MLP neurons of a small language model. Each row is named by its layer, matrix (up: input weights; down: output weights) and neuron, and shows model dimensions 0-127. Each number is 200 + 30 x the weight over its row's rms, rounded and kept within 0 to 999.
After each neuron's rows, "fires on" lists the tokens most often at its 100 highest values on Wikipedia text that the model never trained on; "fires in" lists the words (lower case) most often at its 100 highest values on Wikipedia text that the model never trained on.

L2.up125,198,254,229,264,199,245,178,210,234,160,212,177,178,182,254,205,172,126,208,153,140,182,168,149,233,225,201,178,220,197,209,221,142,168,112,153,156,209,131,176,167,164,275,227,228,172,183,237,232,205,238,188,172,243,218,127,208,203,214,220,196,217,208,230,211,209,174,196,203,180,236,204,187,214,177,248,199,248,188,194,235,243,153,199,218,138,192,183,177,191,182,247,217,249,231,208,185,130,195,229,213,221,190,185,218,198,202,142,207,245,194,197,190,167,187,172,217,199,179,209,204,200,260,232,248,240,159,178
L2.down125,166,191,202,206,172,187,156,202,169,215,156,256,174,241,206,230,170,201,199,241,163,158,168,133,175,188,188,194,187,161,226,211,191,189,165,194,176,189,155,186,182,169,209,197,186,210,152,200,224,181,156,175,179,238,198,225,206,289,166,162,226,243,221,266,229,201,177,228,170,185,227,178,188,179,241,241,177,193,184,164,197,273,185,211,259,165,175,187,257,215,221,225,178,238,215,223,230,152,210,216,201,194,193,255,264,197,188,138,201,304,183,178,159,221,215,190,172,177,207,165,243,215,171,239,210,237,206,206
fires on: "gin", "After", " before", " until", "Personal", " after"
fires in: "after", "before", "until", "personal", "virginia", "beginning"

L10.up285,254,198,143,146,185,250,203,226,264,187,243,230,258,192,173,202,194,223,210,227,189,259,207,157,198,169,202,195,258,209,206,203,153,169,156,211,189,192,202,168,199,249,201,225,179,226,179,209,153,190,179,242,203,193,197,153,200,257,215,152,262,200,208,184,155,180,205,228,208,156,167,231,221,255,200,148,221,231,162,194,172,224,154,184,209,216,198,209,218,214,173,239,190,157,222,220,150,186,186,222,237,200,200,202,193,223,134,192,190,240,152,167,174,178,146,268,195,222,197,187,211,187,177,213,225,201,220,149
L10.down285,210,236,130,144,219,191,180,166,218,245,205,154,199,222,233,214,231,214,156,182,179,163,228,158,227,180,219,199,182,205,135,248,228,224,182,217,187,180,195,217,232,225,158,227,160,188,219,145,190,147,212,199,228,234,186,185,182,195,179,228,254,212,109,213,229,211,177,226,205,210,230,206,191,176,246,217,195,193,170,187,261,215,174,187,204,167,228,211,170,245,154,219,212,191,222,155,244,208,131,209,184,199,220,151,177,203,225,198,154,207,205,195,227,196,212,174,234,220,164,216,167,207,168,156,191,226,171,173
fires on: " the", " his", "ing", " Cup", "co", "s"
fires in: "the", "his", "singles", "cup", "s"

L2.up600,183,229,203,208,269,190,144,237,158,206,161,229,226,150,238,182,159,208,199,257,209,234,180,183,233,222,238,253,236,207,143,200,219,219,183,201,181,167,162,159,216,180,190,168,199,224,164,187,171,223,179,172,226,109,203,255,230,234,174,203,235,171,174,219,262,207,189,191,184,232,244,155,251,235,188,204,184,206,233,173,195,186,244,218,142,189,163,122,171,212,218,207,209,226,145,230,196,181,220,202,191,220,174,184,197,176,182,196,158,242,206,199,229,217,188,205,236,247,190,176,230,225,170,189,227,187,203,194
L2.down600,189,193,175,168,260,181,193,186,204,213,169,203,206,87,202,205,170,224,160,258,162,197,231,169,217,220,173,178,178,228,175,160,237,202,192,198,119,122,180,185,198,216,271,206,211,224,158,251,169,179,169,229,192,178,221,221,174,211,202,235,203,147,208,200,222,180,254,185,202,250,204,211,165,188,239,207,217,184,241,181,196,222,202,223,213,191,161,148,198,199,192,202,210,195,234,183,187,192,163,233,171,180,235,214,231,262,188,243,167,233,179,134,142,191,234,248,235,233,200,162,270,238,209,188,161,226,159,148
fires on: " until", " before", " Du", " Louis", " during", " by"
fires in: "until", "before", "during", "louis", "by"

L2.up727,226,213,192,210,251,188,163,242,174,174,178,179,181,207,252,209,176,239,199,179,173,200,208,235,190,231,186,205,259,200,205,198,210,248,191,194,164,209,221,213,177,167,231,197,196,275,223,224,226,220,210,201,233,181,180,188,176,252,160,202,178,223,153,142,223,232,221,191,242,209,198,162,221,197,194,187,162,200,250,222,204,202,220,228,190,145,153,195,167,190,238,126,197,250,138,190,232,263,194,179,216,214,182,195,250,182,195,166,247,218,177,200,189,185,220,218,181,239,194,166,255,173,236,162,228,208,207,229
L2.down727,197,213,146,221,278,210,158,214,144,216,164,199,223,158,210,203,169,170,180,194,138,217,211,209,209,213,187,199,219,223,217,175,172,211,235,222,189,212,216,217,238,215,251,218,134,192,261,250,236,194,181,205,227,203,207,155,178,197,182,227,168,199,156,157,246,235,193,191,212,238,169,217,203,202,202,231,213,170,245,229,229,153,168,222,226,196,153,205,225,171,205,197,217,218,200,202,192,222,190,178,165,216,169,221,197,209,202,229,230,189,203,265,207,182,230,205,159,207,213,215,275,168,202,211,200,211,143,194
fires on: "if", " time", " when", " pre", " over"
fires in: "time", "when", "scientific", "specific", "significant", "over"

L3.up290,169,204,151,231,173,213,226,218,159,193,198,202,163,253,165,256,215,218,216,194,164,227,189,211,212,196,174,160,195,180,188,196,190,235,241,175,267,175,211,192,205,164,179,151,170,202,229,216,172,165,188,253,222,228,160,201,200,171,206,198,213,202,193,256,238,171,234,177,172,189,209,147,171,198,209,186,232,141,216,239,178,239,182,227,211,194,157,243,169,151,223,187,233,209,206,178,259,228,215,225,205,181,151,231,230,224,195,209,208,238,194,184,280,209,195,172,136,185,191,157,236,195,113,235,249,199,213,171
L3.down290,147,182,132,174,188,181,228,214,215,150,166,179,218,159,178,206,186,228,157,192,199,218,188,197,149,228,223,171,230,231,153,246,187,139,272,211,234,159,229,206,213,157,218,236,213,234,230,199,193,174,168,199,251,198,201,187,186,199,186,212,201,216,220,228,194,172,218,177,178,164,177,144,175,183,288,196,252,208,251,193,223,225,212,200,202,239,188,154,224,226,219,230,192,222,245,153,187,258,201,192,201,172,219,229,154,205,184,189,162,250,241,234,231,223,207,202,201,137,233,186,176,175,200,238,183,207,159,232
fires on: " part", " Division", " event", " Group", " List", " Game"
fires in: "division", "event", "group", "events", "part", "games"

L7.up418,231,187,234,168,202,211,222,186,201,234,229,230,184,205,248,209,204,185,175,210,243,171,258,206,211,236,187,201,175,204,163,210,239,186,181,243,245,214,120,162,189,231,176,221,193,196,154,157,206,191,235,225,235,199,239,181,177,213,168,163,226,186,199,219,220,151,246,200,203,230,151,258,206,205,213,179,258,170,254,140,217,220,199,257,236,236,223,180,201,185,276,214,211,189,241,141,146,161,216,212,224,168,188,224,168,214,128,208,189,221,185,227,213,172,170,164,231,239,249,192,217,206,180,240,210,177,202,181
L7.down418,188,215,132,213,189,261,165,185,188,166,166,219,191,209,218,171,206,201,242,226,168,180,154,192,219,169,202,184,272,242,208,183,250,200,164,207,217,248,222,203,175,217,203,197,171,215,203,170,189,182,188,171,205,258,214,189,181,133,212,220,242,191,149,246,162,171,170,207,190,212,195,198,194,212,196,209,242,211,183,203,198,234,234,179,220,220,212,176,121,192,166,114,184,141,185,175,205,219,225,198,180,214,206,184,226,178,237,168,186,205,183,178,190,211,201,183,211,196,221,242,213,208,237,202,158,205,247,237
fires on: " to", " the", "ly", " most", "er", "la"
fires in: "to", "the", "most", "top", "energy"

L3.up172,186,190,184,226,221,170,230,227,194,239,171,232,208,184,233,149,208,190,194,219,140,216,237,193,208,236,200,223,184,247,209,239,163,203,213,162,151,203,194,261,209,218,192,171,141,201,153,178,180,210,202,203,183,190,204,242,175,217,160,241,190,225,202,238,176,248,220,181,175,186,169,168,201,196,151,195,207,216,179,181,220,223,223,183,234,182,155,187,241,232,247,97,173,226,200,166,148,178,196,205,224,215,214,213,218,135,217,210,187,173,145,178,202,160,160,195,158,249,283,185,203,153,216,261,252,224,173,195
L3.down172,208,181,238,207,145,199,199,140,227,190,154,208,228,182,171,219,172,203,227,192,204,222,208,201,197,227,197,157,180,217,227,167,226,164,174,159,188,195,229,208,204,181,202,181,203,202,188,197,212,198,212,160,213,268,218,224,170,241,177,199,147,227,231,197,224,148,242,208,176,218,165,250,225,282,200,187,225,249,203,246,183,214,165,191,264,212,204,232,217,231,205,227,191,194,166,137,203,190,205,179,251,209,237,183,208,176,172,216,250,210,228,193,242,159,282,227,102,238,187,195,173,195,153,196,274,160,192,169
fires on: "e", "o", " information", "re"
fires in: "information", "bethune", "radio", "studio", "fire", "movie"

L2.up441,208,217,224,158,209,169,204,207,214,168,215,204,161,194,211,200,219,202,268,172,182,159,217,178,255,212,214,224,236,162,193,180,182,228,204,144,188,232,182,263,230,219,215,237,195,221,163,219,251,214,188,160,197,217,223,208,274,226,203,208,207,247,208,179,206,183,161,175,183,197,199,232,136,165,136,261,183,192,171,168,169,169,211,253,295,196,230,270,192,198,220,164,212,226,197,205,213,184,187,216,186,260,195,230,250,227,164,166,207,236,205,252,204,185,260,234,182,198,231,176,185,162,160,216,211,106,214,155
L2.down441,238,224,215,194,166,220,191,152,235,158,218,213,161,182,260,212,233,236,215,159,198,174,206,126,259,217,210,243,222,195,202,190,179,218,207,199,233,215,184,262,207,213,208,232,159,181,202,204,194,207,205,186,219,219,228,187,279,193,220,197,187,237,191,183,180,180,193,196,158,227,152,229,182,200,155,223,241,185,198,177,178,186,198,257,266,152,232,285,200,192,201,157,236,201,206,246,185,165,201,241,164,232,165,245,232,250,185,215,192,266,208,201,170,195,202,219,183,220,214,171,195,146,175,206,184,155,252,209
fires on: " No", " more", " no"
fires in: "no", "more", "notre"

L2.up758,153,188,191,211,211,235,218,168,281,202,216,196,189,214,231,166,186,186,218,236,228,239,157,183,238,217,217,166,269,268,200,252,177,190,191,176,203,151,175,232,243,166,196,242,197,206,205,174,190,227,233,181,230,202,177,193,276,251,198,206,158,174,182,152,177,209,209,212,180,228,202,200,159,201,234,154,202,222,224,172,186,213,223,142,207,227,205,191,182,252,169,202,201,193,200,227,226,211,222,253,174,246,227,158,223,158,187,189,216,180,184,238,224,178,185,219,204,224,201,228,273,228,155,246,272,155,191,201
L2.down758,161,218,191,214,223,183,211,204,209,164,171,180,224,186,198,192,170,228,217,237,224,238,164,173,194,194,186,166,239,218,191,208,156,158,234,214,132,122,251,146,226,273,180,242,221,211,225,158,188,191,227,207,174,227,194,176,203,192,201,191,202,164,199,218,176,252,180,147,193,247,161,205,214,214,197,211,193,202,138,204,231,208,184,267,180,191,170,233,199,176,189,175,222,211,157,229,148,231,174,189,184,226,276,218,199,179,216,190,184,181,204,172,217,176,166,146,207,176,204,149,228,210,207,215,241,215,179,246
fires on: " States", "ma", "port", "gu"
fires in: "states", "important", "emma"

L3.up440,194,205,230,206,265,191,183,245,207,248,212,221,204,201,262,153,215,138,219,213,215,153,179,196,163,222,192,186,173,193,230,187,190,158,194,186,204,174,191,176,211,182,256,246,158,234,201,198,196,233,220,231,195,229,215,200,208,193,143,191,235,171,219,146,213,181,227,205,203,196,227,158,193,255,238,174,162,168,189,162,210,190,218,290,190,170,202,177,203,162,175,207,162,217,203,187,245,194,193,227,211,195,152,163,207,147,179,188,241,171,184,193,151,189,140,207,237,249,167,194,152,174,167,236,240,204,166,177
L3.down440,199,204,184,176,200,189,220,226,203,241,212,236,236,155,252,119,127,213,156,255,181,215,144,190,175,214,180,189,245,203,222,175,184,162,214,172,225,184,220,241,200,193,247,219,195,221,220,229,211,203,219,211,193,198,199,216,212,129,230,223,220,161,241,166,216,163,249,204,192,245,157,179,197,224,223,206,182,190,255,183,165,157,190,237,237,184,152,168,192,154,225,207,199,139,248,215,190,213,230,213,166,258,217,205,223,225,167,194,205,132,254,185,188,230,171,228,180,216,213,178,179,174,176,202,214,187,170,172
fires on: " high", " war", "ight", " military", "il", " French"
fires in: "war", "high", "military", "highest", "french", "air"

L2.up732,208,171,192,179,128,225,199,171,167,202,209,196,242,187,199,236,177,174,185,209,207,222,247,223,237,211,196,232,161,219,169,146,206,223,197,183,209,236,190,226,221,202,225,240,241,252,167,176,230,207,204,165,198,204,222,247,208,204,207,238,107,201,201,244,203,225,226,172,225,226,196,196,159,224,152,209,236,275,210,185,142,201,218,195,236,171,224,194,186,185,234,198,175,260,191,233,240,170,218,197,193,197,247,215,194,225,205,219,206,184,199,226,236,232,170,194,208,217,208,221,167,178,226,208,230,201,182,266
L2.down732,209,174,123,131,175,191,193,225,192,186,207,218,188,185,214,226,161,207,197,189,234,186,241,290,180,254,188,221,163,218,159,136,213,235,185,240,255,185,223,192,190,227,233,226,205,238,211,170,208,216,197,172,180,201,237,175,177,199,197,216,122,235,212,201,158,233,224,208,291,211,198,214,185,179,152,185,188,209,164,195,152,199,208,213,245,164,189,230,190,250,237,218,224,246,173,222,212,203,204,142,200,191,199,218,227,182,160,230,197,215,204,223,210,209,197,199,215,211,222,195,204,192,200,155,149,217,198,244
fires on: "east", " same", " early", " more", "al", "ly"
fires in: "early", "same", "more", "least", "eastern", "east"